config.toml
n_layer = 16
d_model = 768
n_head = 8
n_kv_head = 2
head_dim = 96
d_mlp = 1792
vocab_size = 9389
activation = "swiglu"
norm = "rmsnorm"
norm_place = "pre"
norm_eps = 1e-06
positions = "rope"
rope_base = 10000.0
rope_fraction = 1.0
qk_norm = true
attn_scale = 0.121
bias = "none"
tie_embeddings = false
parallel_block = false
init = "normal"
init_std_qkv = 0.0317
init_std_o = 0.0
init_std_up = 0.0317
init_std_down = 0.0
optimizer = "adamw"
lr = 0.000535
beta1 = 0.9
beta2 = 0.99
weight_decay = 0.0
lr_head = 0.0121
grad_clip = 1.0
warmup_steps = 332
schedule = "wsd"
decay_fraction = 0.797
decay_shape = "linear"
final_lr_fraction = 0.0
batch_tokens = [32768, 65536, 98304]
seq_len = 2048
doc_mask = false
train_tokens = 775400000
steps = 12117
dataset = "wikipedia_en"
MLP neurons of a small language model. Each row is named by its layer, matrix (gate and up: input weights) and neuron, and shows model dimensions 64-159. Each number is 128 + 32 x the weight over its row's rms, rounded and kept within 0 to 255. Numbers have three digits each. A neuron's up and down rows have the sign that makes its largest values positive.
A block is one neuron, or neurons of one layer that tend to fire together. After each block is what it responds to, as a language model described it from the Wikipedia text at the highest values.

L9.gate247:163104179141093125140114126138167063194119102089133161153154112139143160105133192126084120141169144055139132142130159152152115107154138126153101054087113118096137144125077081105096101140091127158111138130137122151120150102074154163115175089122185118156125147210155148092124136189087101124
L9.up247:146168107139062113090093103135120132155129126141106141139117182169121174146116105121176114089112142081079139115059132103168132106099131163132131104161102187143162111147110053140147157191168105150167140099116127134159121119119132104111116076132098119114100101190158122124089119173189122137
L9.gate355:120092076188098153163142074136164109140131082123094126152190152172114106056147159117111136160121175107087111121160101143120098108140083173082149156075072151099168158080120144128148199131130102190104108132117159028111107118162135150040174136138119118143094154163146107222041120132064102152
L9.up355:171130124121126124093112150135070129093092123125152094075114109186091125169131168129177155148131134084121129114122144077055046055115064093126144181151177127101109136089135140096095082181088141144089081135107129143135123141115167136158033141150119091128100144090132157129162125179129140109
L9.gate377:156109156132143132130093159168155066104089117134081076095136108093131117104081108121164128067100116092124093115212100120098106163117154102145174177085146133074088122174161149164124092104134155170154097132162123110172090172128140133082149089147040127112104145136156154126112111101136132132
L9.up377:126099166128107198096093120112170104110172092164100138139137096124147133124139142115060133149138161114130134106111155107121113108125172141138118099100158133159098111037182095092072129147097080127183166122171164157163193156088080093125087080130088164126147159150097092128080129088092080170
L9.gate444:110105112195185081157185147154137096089085068118098133124102162144033167167158155093118166105097144102089157152173114106216148037143172118129107116137118104132082175212116147096125146145109166149112092152110134147147096132164080160119107116160114171096098124182115141128101075073167135088
L9.up444:087094155163175085108085131164159162148152196102107125093105107134148129093110169121102159108166105083151122139143091082118211161136179130088056133074143128138135082143086144114149091135157130191139099182144090151133058134117121124106137099183042080109081122150122148155143095118109107138
Responds to: Zero table cells

L9.gate255:122129142143123127197119194133157099135137077091071084180137090146055073186107188104132160118130125085159100119122180092119142169164140179130076111181140171101105155168148175154144136170098164135111152170095157145126174110104121126135136165111077147123148102140202173101181122131137145154
L9.up255:115099181168091146118149120130162092177114097188154108125080154137174142171096124114170147145124082148093136119096164102084151114108104083118152077146171139180180119114164089132107117153172163106204111101182130078128103138089134152102102204148152130159159087149110106126109121167135151113
L9.gate470:155153154147152120166104124099132116175166099097101138119104116124115136101120109132079152104193123167083132170120201121119151111118137125137149105125109140063156158148138120144114097153094125101115109049114118127133142119095116165091134103098103145167088179179188172125126150084177079151
L9.up470:125159116150114127069149142150162117107104115150133089110108124151166103165174176107107066151134070084184166150158098096115133122118091090128114135155120064151127083122131158143144171133104157130149140158133137129174172126121148135170134145134101148130089106165186111111152093113103159131
L9.gate802:184099045139126110139147135099162122149069093114138153121169144150112086180130161116153107124160102129112105125171180112146155070134126077202135157130080113100139096128168084132063126165099081140065152091088118099102160131174118131114169174107092096162131141128146169106102123167095123124
L9.up802:114138152158079130089151165145182093122098103073113129173107086141160111126089123111090131130112111139169087139110159123065112136159146114145140124136154163121146113179107147079158123168141111115152086111150129127124196193145116130082164114126104126179129107105146077154173163192073081139
L9.gate1619:170085160103108112118122200162170089145111102135124094095158109122165048122125140173118156122091091119163112083104180105178140107110137051115125121145135102111106132149159123161216142101172127089152126147146117108109126150145181136101068163151110184153116077162170129161112107102071073114
L9.up1619:160129122063206107127089111140167112158148125112109111073083186128129118132083185136080117164124172124148143136075134119119155142121109111139134135170145188134119078165140104135142155177176081116125151144114143088137105157109134100153144142120146126120113158167171165146112103123136102177
Responds to: Mid-word fragments, esp. "z"

L12.gate1790:136147150113177123116089129107097123100108068171098120160172175050151159127174143083129101047147159098111088150189138139156115080128140170175114094138039148120132139124156146135128147185159188109137124041073141153137042111175196137150198080095134115166145148128145074115176114088174137183
L12.up1790:128157145125161157140128154130105103181094127076060128140096116165191107113138085153129166144125166137098112105115065150064172157134143076146093165192124129121085122170102138110150142113091185207112101116166106102089056031138167144152088114102102103093132163176132095078200137136173151093
Responds to: Personal name fragments

L9.gate920:080150173135090130085100107154148127126094154137103158144109124120135142131162135097097102146152096078127145164149145173202057135144122178160177104116103163123133133126116161073187133109108153149166152130094172146070160115151167138162117137072119148138109176158141164125110168121115140130
L9.up920:114114121101122128128130116168152167146116096148084165153036195080125125103106123138132141113123141158090099144110173126109106128174079120090164177162119118126121121109134097114180146122094147090156154061144092055119156167168159146105183178155144189099108152169113158152178120147180118099
L9.gate934:128188167165155110106157149118130075139111115161150072191097086121114153099163164122138152189082080085132134151142099085103161080158100165138097106134150132133181138159159104112100099148069117156190133123146143110145122111121114088117047065114099117107104126119141059101107095138138115069
L9.up934:088081134101064147111131167107137126204129098093131167089128120116108153139151113145121103159137123116158097137088107094091067143114118150143185226141127091089109111156108122098115103116110117170108128152091165101109171138152128172136133111078111093103166094134105125146119096136092117143
L9.gate999:100131216078088112123093152117172143130152098183107095110125190119138162091158141162113124073099122076151093128128091088117103174137144179153116074143145098192146117141128103139131124091083126151235199145100140148148140125192118063115148124085134131136157104147087154124128137074153167152
L9.up999:106105195136177104158118112159134076108100095114151079132161121156138156087151185067128134127133092127108137149158120128117125106235085096047173131170088145148088169127129120069206124153151201118140125124107126066117137135130152080087117132184104082081122126114161103141166126105135124092
L9.gate1247:124124125144117108204127114145176137150134140148097134126079093133110149083166070178139160100189125047064119162161067158153130059175150191122106162175109108169117114125097133120135098121108141113142153157090189137125107124141177159122172149135067116121157093124107112112165131075139035122
L9.up1247:119137126097133074104094065108144106147132140083150144088151098094140136121153147169112119163161054111158149130147123140090123115041154102177044136085109137205158085092130153126100115083104131110114125163156117148207123041114123139139053142106111092160078123097118117169142115143137144159
Responds to: Infobox label word endings

L12.gate1721:130112139118126182188127126149151110108149118133127092144162138117106046131170124079118142170149087134111124105119100176079118079144113180112143132077117095154146096108065116123172113116135112085135130164167132133143138092136109147071136157143101123171124095162067107175089085174135149104
L12.up1721:111102161172148134076172146120117133139108108167135148148111132194168131183093113151117144098120124069063165094108112117119144087102114145144136084150106109111071129119147090088122103087151140091145097132153100135198133104106136118121160106115125169107124106103151103069101100126140166100
Responds to: Mid-word name fragments

L12.gate342:091135121167160072136106096174163135128059124106079147144080091142146137157154109111070120127110151110092139170160092069125085146136191129145128095120104145120119096169166106196062102155130149196120141153164119100076102145111171126089131112137012132082114091148136141175132133082125122078
L12.up342:130139125139087122210130100115131077091162144149105099145132142121117114149101130165107066128143086040166113151152143119119118124113135107127102093148124161127133131128146153139168136089165114132078194113070072170157109069142105142151128115131085213078110071150145123097091124147134140072
Responds to: Table cell values

L5.gate41:124144129123114120149126118135099170154077140163129113170145109115132113151114104131077120094152184154154150143165107165128169109080168169140077084099175119161102092119123146147112174116116128122170111128151117069074113051143182131148127147114167161147096067198165102119132158162104199135
L5.up41:106127225135139136145142094135124124114136179080093135152104126148111094159132133163112142151122160105128116176099108099176154157129123091110097092165061082113091134131104163131111158173102159073138097093158195079130137113123145176143136200082112122121131111114071089164060098099087110107
L5.gate145:108108114146108113126166138148119116094080129151114116170086091084194111110098165176134096145072106117120093158109113171114153103092114137122073130122111170170113128096102117118147157076141124126140156104128125178094099125103143099101122128166144112163162107092178210075140105138091148131
L5.up145:133174136116114088116094101117133119104172146130094134132206098137091092099155097154162101123127088135135131160139082092153135113124132128131100180151100137135160146115102116099107159117139152172137118137133107146143164163092118142131163154125068058148142115096106098118171114141167104174
L5.gate204:070133155129158055147149163113118159070102131050118159140120114150154109114139078103129155223179111181109150052176149146165121159083135142128158118193097094132113124110119092115141109120096150173110140135091155116093155170139084140111115206110174141074111073087156173072107134108122061134
L5.up204:135097139090123085081137083164151121093136145144110100119157133146104118111159098187116115145126126118112106176135142116115169059114145129074152086132138112146156112089112108120143132151154141113158150127120062138106176183124124109082155154082188154157115074158135089088156164138191123118
L5.gate261:104146143150129153151061148158145160069123106114075103104115183082103134060101190153068114108210124161199111096111146064136112189135191092155150138147180177140135131205127132111119151161121092111161047078150137168163163109167185172152098137121119150151188165046174206108206186117089146117
L5.up261:087117098144080137150101138080172124143136113099188127159159102144121152153112131168154166143117119125126112126151150122108118146061150085133108088210114093112128135177112173138161108123072111073097128126131144095138175094115240117203127138154097133156119131091075135132167187079129155088
L5.gate330:131151149133069124165170192135106123163074081157117134124147105122113095148112125115140112164133082138199086156130179101154140150138079124099121122131103176083191149138165129095181131128084140178117101146132080109114108152136117122122106133147079132102231109107183109090145093197145119185
L5.up330:116134086145083130144131147199102068078161105121130162126097144131110135143116076124162144113079174146177093128127156074160135180088077114144120129204099190150122219084171150130153126137156116120091138118152160106133106116092147105086077161197142116054099093142110095145050134130115118123
L5.gate425:147116165138225128089140132158171098166164087137117148118098147166126086090148165138097197081204162129084148134174146180120145141147143126109082082117103167162153106129155127137116072115166077182122118139165164135117166123096105171058139162102120135116166108175117139142176098135183097129
L5.up425:129124137115109162224138098070097111118090082087134157096078115147139107130042190199112155133163141154109135128084143121054091098142171091117124104106124164104133140105125143093145127102121066137138157115118112157122081201109141085152084137101119136152063187091144147081090100084120130121
L5.gate448:128119122104170155167091184116180172153137114140117125152100124157139109121147111101149127093058162124136147177109070119130153127088152172144121143103085144159113166137125141172141110104113163129125139121114132036153123115170138090097182117105212105121094194145098122150158179158169114176
L5.up448:141113121074070133213106154134116139086105097160112126048094158103145131152137115216160089155130134117128093125132129148146137125142097167126103137105144147166125125149154092161139153108167145154148112125069148117137114135154107136139119112106100135015150157130166147160101111114103164083
L5.gate584:119065156152090122149077099105148123112165122165118126115169086124085109091105083109138070146146061159190138154062119154133075177126090128104123116128141057131121120120172101125179122097172178154114137115163150128124123185101123108120136165119071114103159111162135099039117089116089198066
L5.up584:126062115110168146144129115147074072094168146109147131174114139111119122152133126140124172060107111143149108137102123180134165138139144140138138091135094099115125099107153137187151107179059146123176170123044184145160107146085181134130154146183146151167076103121154167133087154172105139129
L5.gate589:152191154121168077102118118133128116143144203188122141103140151166158094131133134117102128128127132176183129160087116152181158156116109058166124116104115151150136118155135091154142103128155131107118132155126124149104079155130150110159103126106135099141146103151163146124148185131149162185
L5.up589:109119180097143104060104098144116148166091139100097109114126160111139087157138084160036155156113146100103104062104146106132105146097102117091180195125158146110152074133124172096152112136144103180160134181106170096138154148174151169156130209164120142176121113111139177121223151076103182162
L5.gate860:145145156113119112131123117107121183085068166126133108105125100112128132155110174083143110122144103049090117110119135152104101143133104136168159133107124111109134074135115145141115089127131132189123095195149138119137103101138158097132107058156087094126093101151182081084131109095121164109
L5.up860:145112151113058117134120169133133141108142115122104135145114183095104088133110079100181087045109137075158154132098169132156160100037134137072131139064111108127113198111092160108060115154134144086190121120072125110097187113066137110118099102160139149122149134132138142128113115136238114147
L5.gate1027:187129115121133163076132135149089084091133113040090137123088142174086189161125109080138175161105172146148075110197240102124161139185104165105161105079126141111124082108161110107164040171116110167095145127162133112086130142095123103137106140090128141193147147055103153129117137129105153153
L5.up1027:120121118128141103094128159075117132125104119152128106149088138166089128110085098123127127076092080104137121106157107116176133210118139116087119153119149184089138120165174126140072165031114067206133167132141170159105148131131140146186140164132092172091119178070115125184105139109111130085
L5.gate1207:158092109139185145140126089103158172138088165114105106161153094103151162082182140153179068181111108089170132153037109113102124140106173126133133138122168105125115136129117125116171113124081134158155160128090169119116190167095141168151108161136129126103144034164116098119079168080096115129
L5.up1207:070084074132101196115138133128142171178137113153129134080172137168132110162115167069146157133148108150080061164110098147098116150094132167108099117076142105149136231162118118100150163167087096116159132192155121112170130117047106140151137126090143166125129123126138112145106172123090088137
L5.gate1255:076068106100123125128150151088122125086143180187145137120092100047144136122141074160115103163124146168101135151179149132136071161122138119169115071097142151098089181162134185126166103175126174169090151098131166094160107129124155089160101070103117131087165143183157105099124113140115088151
L5.up1255:106110068095150105075115179161142125153134121122149123107149134150152136152123125133153131119123078144149164145152123115107139118100095159131087186124185166066108168145189129108150104073141186103087186113084114123115145125131115121171137098148110126167128111157114164133137127095104122168
L5.gate1326:084147139074128052080183143149146113174122093138092086145117099132135095106130130110101142121156138164105098174176120105104080112170164142162134071120112103101148156130145114114134186133117176085158098136188112123126119158148142120163099123116143182174095135172149103149102168133155121151
L5.up1326:079152145162132103100188085150194100123078138109140143095160166138144089152143152151101137100150121139132140119168106156144150156109230118192035091121145139128113107139125159100127179099101158113061095114098103122168156156132102125122148118128115071150124090106171124085141077188112117097
L5.gate1699:151141159135170092086150159151170101111154114148171137117170101117155138084130056207128178140115183225067124133135151157118113147219142111124126062095126158132143193083139178169089152141122140155134096110136117088147072138204130141071068133105137123157096159176152134139151165101094113126
L5.up1699:109164158144163098008084134128173242074169128120113172131108186105109134115148178123124123121107127124101126079126138129070122119124142086184155148143091214083097082098122094106092117131121154165145127136133138130063112163128118161080102115070137129119166132156158108116161190094159106130
L5.gate1715:076117159151082129075065107101160110205141117176094109119095148150155138142125157126115106129060167157166144160166077105097107183073108158156118136071121104132131147143110125165153077093138118120140118204152165128125069116135107127181169096139119190140127155132137158170142062070108123168
L5.up1715:111152141113150121115183125131061086140211080140136152088122175179145144135162108136137129112178155180102176214147116109117136170098135126171074118113135134144114157120160130061166134151121139059148092108139084118112112105119162123168138122125132155141083156105120126085060082144139140174
Responds to: Zero digit in stats

L5.gate36:133137130116119170095107167137166088094138093134123136147093128088172129123170114160120140100119108137127127145146111115123076169138131143168140140212141119105110176038139094124068129092125097178091095187170157100121116113113115100103080163165103171119159157124110071117170148189175078133
L5.up36:137111147125139197122144137107162139138114148109148153093057095074115128182178099087124086168134147143118162157164138055112169211129154126139182161122115053127180108122151099133096150153180151144080116154146119114132082048098121133132091182118141089103125152152125150177142123070075152074
L5.gate44:155161109133195131143140087080074129100132141143086142140111140128123088127104127118081104111134138156114077096138143181132102141124117110110058092144147136146181150138155110119120153112111109124112067118090120135161073087118147083169153113125092126183102161120153150163148128147112056112
L5.up44:105177130078133162157134098166144097188134145093130135159120106116088183111140157103142198037109111133121119183127116122152082117152147098157094064070141171160112148143165110153179094077131119097088176113137182115123069146101136079132131118188183076099066105140082118197067152155196137133
L5.gate414:138127085127116071149145101153157173106129158101134126193162138099143107113120148094164063146163062109146165197113117145153156131111093127115104134170135144138099169147099131127148154138149105124064106117148117156098109116110192080150081164129105148134148089151049177138072044146153154139
L5.up414:123151112133141147142132127097092191117138125085146134165112132077158138098135104154121102135164088110103049157168138130123056159107128119098133204179174162150141140105135077153094112143184124100102174141140091094126115119149119109164075128118092113113113111080077128166153137171095083076
L5.gate428:156184151140186171095077170080174116105177059090169106118146038135134090135156188152133138162066160059146128128142127136114166116084115126175162153140126163112151097195122166130118078121108102108093117114125147169168109137094071127169166175131191104096127099128167121143199110107139149129
L5.up428:059087077151129131228130148128122105123174199115139152162173099178090153138150080131110118118109130075108138075181134130157141129083122103097119136137141174113103134122102166130097170133146112117103095130178063119081124170120129090084095133147196114159147078169076174131185159070110130075
L5.gate633:160137148165105145179187122122134149060099146101111097089159090158128197108136166112152156135056138083132101111125133163168075144134125144112077151138119193123135133116188090148153209117188100157126185137200105151115137081154082145168100103107132196081136145096123104126154115123140079137
L5.up633:143126138125128120101182171094153067152105140154181139063087169084115150159170091125122080139114117102127120124122166129103156096149140149110179115066132119172098159055166138118172110110120166142106103049087124172146121165121138172143167104026111099154134153139139141130152083092133069125
L5.gate708:176106123140137089117127105075105102131092094084108143120095101150154120124087164124143130154109078135053104169186121125143157108139112082106169121127122113087108117124091114203137071110134098147070154122196165118126124150053130150081067189155103145068117185124150137066181080083090108130
L5.up708:086185183157135169121046090111147127150136172120081138105141188119194120108149106095177144130136179108131161067095175131140165143068142140126147071132164125124117178190102097142119125101120164115085143191121086070129084077146109138150147075167158120156109146095095151131173133133146158165
L5.gate751:169143155093121126091093157142125126120119129107113123092170152112115107133165113155171091152213149114174148198125144102158127171157177075159081193171165157127135144082112149134099052106097128087158126121151123128127148071129139087141163170138135122153097097111140144096149149098125228143
L5.up751:147073143105168181105157132105139117113157151155110121125122141119083109102191167118132180114178147147067147159166107132074176097128044083180156140155116106091131108086178129159087101145154080151172092111187120107133098101115139123110195122066145104145128097084107078112132115109106154153
L5.gate760:141124057090065158118181109105067101086087066095164143081132099145114112165110101132109106132105117141113114118147133103136119122086090163129141134116106121041149078119155126149114181190109101103152199148116075217124073140149104122191126136053079111152117191141157158204119118118113126142
L5.up760:129101094117095191126186086165122126162146152173165136108196129155122140131081156165119127111122180148200171115166133128109118137150139140150096120126153116116158169144115118173124089094121155077123130105060159143168091155125165108169151127128156097130100134176134101117146082147148121131
L5.gate900:143120129122124120108208096153114137118103146130189144055138149106151159089132089094142109141055089143111115144153153131084127157167169122127138102154131133157125086179102050101143112155138130102103067134083117123127196104174151151118141122068208066161142089113115135136114151160109169101
L5.up900:083140131126086125171116154093139130135176086101125119140075167153139123103181142159105211085130091052093139089085088142091138138123188197128185179106143099115086119096157090096115202149116088100183150095092177171150133147120104039173176088176099115148100166139134096137183106127064121139
L5.gate924:154118116091136157146155133155129089130127140093144148092141144102157149106096122130093107169142108220103129175099168117153137176067139142105090084094117143092109126100078122165143188108164060142158067133128137106092178136165092161132124109102118117136121140156157134129173129128129157130
L5.up924:113117086140077110113165074082129141134139129137167105042135115121121120098183157125182158246147101139157106154123135140149129111140097177107182163092123104130143126132127118106133114097104109121074157069134142149124135083182167157145101151136122142099179173156170106179147141108100113107
L5.gate935:191114095148077103072119177116142154137124182147126097120036108080090144137139082092150135097121194120097076112089172098084127122145108106108167085075128099125108096156135094138099119129207124199129171091132129161115139103109125177110091137078110141136081164105205148098146163094179134125
L5.up935:135184117155157152092112099118067092134066131093118096157136154143095128175148176133159129146110126111142112089108128142156092086100169098177061123187161184168121190062115135200063132100154111124035135217087079126092103128134132122101140138179153098106120106151107218078115164147147154102
L5.gate958:138132107146132152183053103133075161122188137128156142116140162164159131176140135046127118139175116083127167126146037129133129159148113162138191160107110101126102156202157150134118062097111108124103098132102115143145142179171169154169149079152092142140143109120067081193108154120156095120
L5.up958:173127077140091098151088187122146153148168088085094149133129066114142127080076108132142089130086146108104078068142175123152138149114078113097121117126119138139108185135129134075178146118065129131124120114148181105102171115072173200202130080120133048048089143136128100185147168167077124079
L5.gate1300:150097163096139104174129132163097119150132121119115141114133174056149123096197160135160169138102147144141166122135091142120130147133081159098159122080109126145138106137064114135139097101163193171017084098111050113124120131131103125059126038106087095144132168191146104114128057149126147144
L5.up1300:130158138148139087111162125100134234198216117124123132145187178137097157133098173171169151145174145153152150116045093162043109103078159135113155186122118089124094133171092110119149096119161079093116153086149111169147127092100081105081161127170070136102148113151155137090130142141148144141
L5.gate1471:146119105144123035157136121098163071163082153108124085135123154097151136185122123071123102101156107144163084148147118116069071124132126177176126127110134108106166165147075151196141082133146172118104168105097168132113111099164065100102148102105117132056117125101103134102151086147159147161
L5.up1471:127107153144148121133132153142129133132073171150134147159182151209155175163141136080132108134130142122118129126135128096107058088097132190132096146138131132126145107149110139124125115127124166106154172069066153149119142114128101160131080136074158095127093122114110148115108135159163137174
L5.gate1474:148103127114141117122197098102101142123197098100120116172092097157083188136148174101071144108083148163163083093125135183160118144105133141087113163112161132114181096090109133113118104142159130075103184128137104122158137127189147101125107139149135143107089114178087103097137092159140164069
L5.up1474:083103054141157147133146169121146194121080167083109129099094174154118140129125104088094131113106147142100098152140080138146175125144149204177131149130124099106084102071113143139159110088164043092073113101151139140095185115149154143191085110138169104105141131149112130133033141127119104120
L5.gate1602:176172115139142062181108095123141128095092172123096132111140221129115159087170099140146110075083131128129104111109115158167142156150125106108136130098145165178144086130110141168111128168175126165152137171093084148157104131139121131113175153146158130103102146068179102136168141130073151118
L5.up1602:070125166102098164099137130135148123148125075135183172136075117167095107173129148071106191086114071155202137086162135118129131164108136055086140128150126208114159156188110115166100098155154081139054133139096082163156094147105100122099143084130050123061162152159129142092156114150139147147
Responds to: Mid-word fragments and "with"

L5.gate0:152135187133145100057142137097190134082058090093205121168142084105117098165115130096102138106092092121099141136142121136137126166141161092148198192113145126139140172078127169116153126078157076182134112198148146110167091151142164071093135164135131136101142139110151099122131147125103180146
L5.up0:172132152141141111132136110094149158063135164123124110164125098137135133100133112145153127125093086119110143121151150146125105135155206124115180198128152124087099145217060105118116101087101108142145112111131152142145159117136192120173167163156056097135141104172140131128137183109158075118
L5.gate93:124122179137168137150081099127107170166134141086141122128101190135152144142127092118088130123115143135189078119128151139099124148149145169109129119080082070161177131099145111133093118116072105145129132125080129163155122154109125136104094071125126122107201096114081066134150136133105113107
L5.up93:155119094122167092176123138135105174136148112194109134077142104116144153043138147097103134105161159142120152107108140132168122098157167131137089130122133133119135124141137149154166105118103145179132127086134134096105093116109157109126147147086091125118108100091076158118117088131085187124
L5.gate122:146148088095100074164137113196093239125188165169129109099104120162107170094122086134169118108104124165209126169102109172123119188123117127177175101144144115195128119177084131165108128110076069112157088072144123169134106113155098131119087142109090190151105124119110147089091106168116118094
L5.up122:132157134096104112125140097109128141190099125082076153115193150113148175153126115105124109187127094060135128151129146104136130149111147100136086156142103090106114144138145161118110098176100101171147135091171116166116183180094109139120089109175103077136148145137122114093183146139125153168
L5.gate267:118119144168130104127088136135077168198095141096153139143101158133163126104190170052129122079156127114095143090168175171074071088090121136182164099131134115127091165108117094090129149145103107096160121131143084186133131124138079150125115085154118155116102076108126136045067129140157081173
L5.up267:088147138086113167178144158085107170118123152118155120133079121131117068131114143152086131156196144122139084081062081129109068100123131085147124124092111112087098137170091157122178104164148122172123152136104170149127148129118144121130182145129115139158159129115210174136139133103049171133
L5.gate782:113136149113152134159067150103098131139130149128143147151107141138117083098095145168124179107105175150109126132126136152148101152108136126160093119073099106107100152148187166158162199130125120143128115133134103152195136119157106074099178129106186148159138138087138128069102131098102133125
L5.up782:128161168150142144115185094108123103141126151128146134101165133164143133130163101180125125138120139082080159136114114193094107151160125111120113174128177138160107131181119153152115146158151095172167160165161191166103131131081175150131139172124096086147132183130088100099163116213144132141
L5.gate956:158150169113135145091102141107106117130108175149094139143049119092167130108118101169129132122126074170166157145121144206045116128145082117131180146169100136095167127102082164182129148126137184176173093156157102127120133150164141124112119139145115100126048127128155134155170099066074098136
L5.up956:160132109099166133115132060159143159115141134173051100096139081135079181147123106150132140122101151161160082144117094093084115140163113092176130154131129194155165107112079163116106086111185086099148124168073122131122161097167124142127158104091164105091086158147123132108139126111128123122
L5.gate1002:122109132155142155139109086128171122106153091135114156097121113144145133157159129169156159079128110148138111139165205095128190131098064105111137134110143135068184172099135110120106089134138094165080136123114153157130085186090162145145094159104109115165112082133093161182112114187142157124
L5.up1002:125100127117200135143130075120127087160146153128112173130141149151104153137154171121134098140149213167115146151116164125175138102089114105096157090144152127099115191090116129105114132097100099160180094188135062130106094089076108062104145132152147177146093144150133178069112130122157135118
L5.gate1313:136161099086136204177085133099145127118110188150182115105138098157104128163096150088133139107172148120087129170186113167127120146109175167103161114122138140095111114091100120151104075072120153161097077111117165066196090126171119180186133123153183077177135094178152122160117095160163164165
L5.up1313:097115145115125156208106100150089141148132109143132107105096151136125144102086071104100144191211136074135093118080129095145132093140177139112100100094118139065129154128144081106170141100115173117113113138174134141086209109144098138205174161151104102127110140157124076178154132053135194098
L5.gate1402:115104139099152110150133138146166080130082130106182130124157173127113067085166185195137096082117086104129143124094125093148093095157124175150087110200141144139132131145141116166138155151101069124099128188125087152159158090146079180108144141149057160114081121116137084140145157175086103084
L5.up1402:143162195115087061112110070123145141119167092065085123150162108110087087114069121098135086057176080107073131114186152124160192143145165152140111138125165100125127124113102136115154124130147066109165100140111082171185121062172132165105150176183143138079178126138133136157068079098129109147
L5.gate1462:088149125161130145104117150123122116130093210117140115150137121137134120156146125114105129127126125155133131142102146173130164142127129046149145112093123004157098146115092142172140117084141147073102148119080105167114117106074115147180131099118107106132127109174211156119168133096089122130
L5.up1462:073164160142123186158206161198118168160118161128103114131147127153139148167162135120098062145132133119177196157200160124058136094064123061123126164121107140133193113174068116138102145147084095134166111181152114123144180085097130092149079105152089170104167151123115170081185143139095118138
L5.gate1469:125089100139100121128125176149141146132113176149129130126110138113122100115140084082149097137073129079124152128163079112167152138140181129163116147147081117106049127158142115120151073101164088137143086146155123152077103102136150186096134144118141157140103120147159099142099108164080154115
L5.up1469:154119139159142167101085125084121141160104070184149108116206073106129166177159107164133120123106104107095114056110162158119104143151133047151124122138129102128146101131203145148138122129162148142099093122184137084162144116064129191118041146192173129129174090065101112208114131099124127163
L5.gate1518:085140112133186119097120107122119063083157078155136142121102122136156145125114177053131105169140162142174103119128142125188157080232111186114106166151071113046089181162206157108103135088114138160068090082132086125149132098125130103086096112122109087143040124109157109114099114145066085108
L5.up1518:113188163101157121152062127158177077116142116139145116130150117144105175108139165111115109100098148161174119116118210131125133107106131160124051102100134156119144062228115109133094157090176149091162135095194137167141086150154132135124153158101116140137103176152178182128110101069098123133
L5.gate1597:131155163121149055100100088199075171117177159143128124072066048166115169123108168159147130171132152106091154177165154159101097137102107142148196150109143148103122145115175142109126138119121121112142079120155159080130055166105093149109141124098134139076144102152226084185087084175146168068
L5.up1597:134167126129085079143140166123089078053100179157158124099129096116081089120139103094139088099121097141095135104128086158152131184114099166136102126190167090089110182105082135171136115112152144068138152086104129199165166127151175141136134104113172129100190111123186088158120105101121134186
L5.gate1640:126156113130159115098112165133116104154110163111150118165151075153061127123174137149090099130181084163124162182162178161155181107100098152188092086109162129171108103078155140132152126144137126140135128164147106117123069096149130166167107124088089108153137124156188160144126186123119114104
L5.up1640:113149141140122123119129134110129159082172085163160108100116153160126124157061097113086159074132104097140129124132120108156096110122139070150100119157100123146180101141078162148137184165163072108130140174127200071071130174123186148120191120153099140138072170098152112142162082161170162107
L5.gate1731:101153135071154133072156147127124186154103117149114143081085075123133179112186067131068163170118096116117155144123109200075079125182093206091058168132140174171177150131077145175099096158106106098160129146116125061147088104168171150133106167115108134100150157108149137111128199185162084138
L5.up1731:083158123158142129108118129095066156069163083189140121102096129129152193162126103121156176124115092100103166130128169186112147137128125150117149159123143145164105092172068163138107084157129138100136136096129171140154129099150132105152150131089099103121183151129137153070127166149196117141
L5.gate1765:119093153111185156125099082135143119125074145097126141100124148102117067151139159108107096164157096150069110134136119087093108138120113168110096033049106125153148107157126117149141122108111212127170125166107128082167152113137164187090169164168070093179104151100151124133105096143077202139
L5.up1765:056186082121108127142112064155114143126104158119151111160101140182144067140116115146151137152147054124103185122137106155153101136113149171174087117107116088163102126159088162172103120128129152173127077103122066115156077176092131114126157182110154086159115101159139131168119131156079140096
Responds to: Letter z in words